From a checkpoint of a small transformer trained on Wikipedia.
Size: 4 heads of 64 (1 for keys and values), MLP 1536 GELU, vocabulary 573, 10.6M parameters.
Architecture: rotary positions, no biases in attention or MLP.
Training: a variant of Muon for these matrices, 273M tokens, 8317 steps.
MLP neurons of a small language model. Each row is named by its layer, matrix (down: output weights) and neuron, and shows model dimensions 0-127. Each number is 500 + 25 x the weight over its row's rms, rounded and kept within 0 to 999. Numbers have three digits each.
A block is one neuron, or neurons of one layer that tend to fire together. After each block is what it responds to, as a language model described it from the Wikipedia text at the highest values.

L5.down609:507480491529480521481484519478511477460493524506501533489452487522484548519517461539525481510505492453543524511541549517504448488548509531475497487452501512469521535519481504524483466511521488485491522489508499470453479474483486475507491541517498499527501515475487492501540469476517490512496502505487485477502491485457493488461500499498528525495520486553537502538543559545529509499491
L5.down730:480495502473483500539503471528473499474511511491480465513467468537454485475432490484501514493496544524454482527491521500530515474534506509460510484548496526483493524498556498474512502499527496525507452568495506498458527498477527545543489484507500472506501522473509453511425528479522505502489493505519462544502492479501483489546506507492498486517481550483513524515546482520491506496502
L5.down1000:510515457491535500468468497445485480486518492484487521494462476484500491562498501504526499496495506493509484554527498498482468487495451526534502488497493517433493520515510493494511474479481523526522472485534546529549517533552470523530510493491504486475528517512505533494485532523498527497515493509487441492463521491521482520493512473470508557493500509507445530499528460510516476478485
L5.down1504:492540504488495552507489515496506486491533479518483458530487509502496469462512495489498500532501536453463485545512497522533512468474532446486476514472508529451532503526526475523523493498481525521485454516547528511515482514536529495487552476486521463459526529504513524504518550475484463521470451531474501512484495442483487491509458475494501530501477502504506469519517568491507452493535
Description: Mid-word "ou" fragment. Word-internal pieces, mostly "ou" in the middle of split words like thr-ou-gh, gr-ou-p, h-ou-sehold, with weaker cases such as d-ec-lined and he-l-ping.

L5.down149:513493515500507541502477441518475484505465506502467494513531507494486523484518493490507463524492490501523509494473551499458481521468452527509538505535497510518493498525502486531494486478472517520535457514488497448498468489498554494490444498478510505558527497499541517484464491504502511504532497494520517519481464480464478509518542476514518519493515519517504518485492481533481506498501
L5.down179:499475521545527526463513471506487544509501495497525498469471477516511511496522459494502492466502490469523522492493504490509530534481495495478506499531473474485527486479532523510499492551519502497547461449516509501507439500458500498504501497527498532476489537512460509486485527530476535502534499515491474501458475494480514536503471506483490538481496482495567480504490509490531451549497
L5.down1250:524459516511521512501502472511509494512512490513470466483506458482473508524466467536506509500450513477510503530446508505492519513518474521488531511521526509494536514510498504507508492450463520483513485511512516506518502494495485488524418547478473500482523544464504565524519492550543491468451451562454444490492502436492495514533478480478528515504467504528461481480484497503488540491504
L5.down1322:519487466520496479496539531543481539495492510528460487423537505493501533520453511465498486446494523477534531490473519501535493503495458531496513499483489488511514457473519449483486475513500485514511522509477461469537429534531488521505456460516501527498502509460487523485545494509481508502510524494503540482470497483505483538519478527441489499529504486526482504492539441480453522483502
Description: Split preposition endings. Final word pieces that complete a preposition or connective split into subword tokens, often opening a sentence: Af-ter, B-y, Dur-ing, H-ow-ever, int-o.

L3.down119:478537478522473509525485512499451470533487538483511519503481448490512514517517510506469507495500505481494546513503490486506509516541431538503520543496509522489486537512502506520505479488485491505532500469491484485574482495517491473506446505467515450496507491487463483495481491450500487513451472508493484528523490493482517439460507533497489462526526504518510482512504464490522496516531
L3.down586:521498487474484516529529501482515483518499506489515499480473444499487495499506541478473480508517487497519507568495514525519559555532483520508444469501519502508493514529507493455518516486443489522456470519516507507494423532548456521558496464501507504513504495502518511481494441471493461493492469506546537498484486479514522457519473525499489474490464473529530518506532516504473515521541
L3.down1345:455495455519488474504536473521538484493458480505528507498531551498500516487489506514522512481508507510502500542497476537492527521485504515461507490489450506493527493500459535492463516515524521501554490523514486503510506483492459466514493545486470529482514484516485503477465483459499494461498516488477502521519488491440532487505542504481530522479505468439467532498484489493485506488523
L3.down1382:505513494523487493497497511478513521472491545484500467534476504510511541516465489551517527494519520536501512473463536523496503491532463517513472512471521514500508492483519535481507518472471484534460509528547447516485482524508498503525480475505519538539519491509495514520496479514528478458489541463491506530500449463453504482481498502520439519470523506502494479558441473511523475477528
Description: Mid-word continuation pieces. Word pieces that continue a split word, most strongly the ending after open (opening, opened), also Ken-y-a, Copen-h-agen, Bill-b-oard.

L4.down1175:512519492506503521489491454509462510461454474547525488450489485490499496497500515477534464489513516497537468476478515509465542538523485517490533496493494525491495513505469471497487512512512549516532525529503506507514490513473520487558492505509470499509472520516469532534534536478482515502541471519481548488530464513465489460498524450477525497499494493477509518478520490492508429502505
Description: Completing fragmented common words. Later pieces of common words split into odd fragments, mostly prepositions and connectives such as Bef-ore, af-ter, Dur-ing, H-owever, also mult-i, per-i-od.

L4.down1404:513481520477549476487515493537532508506484521476504533513499476504509525449520485508503434512546521494527487523531508549465488533508520553532531519516510503575442523522486502503531534535489482443499513462491517509450531465509526506511507495534481522455464502479482517524474460486524469505476530501527471491519504463487563523493493529489516505516539501522549510486496505451517452493451
Description: Word-final suffix pieces. Suffix tokens that finish a split word, above all "ent" in -ment nouns (engagement, management, parliament), plus -ed, -s, -ing, and "of" after nouns like development.

L3.down77:500539485504500497433516476520474491543501475520469521485528483478500473516478486488520485470474507488506537533509484441484481551455485503563501509507483491493481524504500529445453494537500501556507494512502527527469504511478507449516527464494512476490469511506494524484484542508525549475498504517498495498496496518486522498456476561513454455549490509508497523471523473531486499446512
L3.down471:473500473495458480488479508504506516522468517546478511498510497470542506526494475441524441535517478541506482490504492469495507602537496522490508516497537469492491506501502512462501471481485549469485515500531512502483503541541542517476526463523526458479537517467472486478506516487493526520523525494512490490546499506483501555524475524554491502503514540506539500476561495510502471486513
L3.down606:463497447531480509480561523487504476461498469505477484550445513475510505508500506498501534523526490492473500502503519457457489461508511533531484463528464489495493511491499492481505463558508493502512499451536557510503476472536522524461500514456513514489485499514482506474493550518530497509479499439476534538523525535483509503485535462501548508471552498459484501503499514528513524498500
L3.down607:531512540506483491507554516477448502491498510533491538523512483486509473487490483506527519479494518510516504541467526544472520470540478523494539493482492477490539513514501481440484518488521495543482497515502500475520488505462483513520518479507467523493471488527523503521473501454499529475494535485535475510510486534538491528445474472488505484534477530502523511517484484511475472511502
Description: Mid-word subword continuations. Word-internal suffix pieces finishing a word split into fragments, strongest on "ing" in "during", also "ed", "ong", "it".

L4.down1382:539487497484539501470471532536504518518502491489485519513473519535484493500540495507488519482462511537465501492467508494515545489525484485552460474558513546430528473477452476498546480438512518448517501469475539500475547523505461514492481463466485490526504494521501527481473526505540464503490495506485513491481491501448510481494499489517494514508454489453484512487527508471536532496507
Description: Mid-word continuation pieces. Second or later subword pieces finishing a word split across tokens, in open'ed', pan'el', Saud'i', infant'ry', Cent'ur'y.

L3.down43:465556525494512507510511556563501503553486462499515510567552490523515464471465518461495496487514503492507517465512531500519515475496504485524518463520467454482522520524499499497477522470523506488516489476512461494500496485523529526507484481482510547496524485513473460489524532491498492484490482512522480517478501486459485505524529518498500490509493489491473499455493510515521502553500
L3.down182:506511532495501555492535498487474477486474510493485520491488503500535504484494506526523503496475514520526526534454501440502488491485447531460480521471483514527541535541517503483483512508478529471503471468465483490538488510502507488547500455492516487514493537526468468550465531487494492514464536540514466523495512471497478495489477467476556505514496472478535512527487462506511522539528
L3.down637:491488463514524537494526535447499506487472516514515435506473489499465508447499483495516488499537497475517531512515527486496487474503501511457523518506495489553503493497509501523562466525525504481476490481501504478479492495491508507520471515438508526516447501522495449490488543517486437499497520480457504474541494503483507506474486518504511483519481493541493527501520497511526474486524
L3.down1186:518469482484452509524508478540530527500511513498526489527476515468492526516520472514514487458505505542524556496520555485534517545485497505524545488494480506548468495478545523496475510504536478516476499531487540493487489516452450468494517514495499491494487473510466515513486502522479513475528497525491495498514514499505515464495542497528531530518480542516543461482490475478491469553531
Description: Word-completing suffix pieces. Final word-piece that completes a longer word, especially -ent (Regiment, engagement, ventral), also -ed, -ly, -ial, plus "from" after past participles.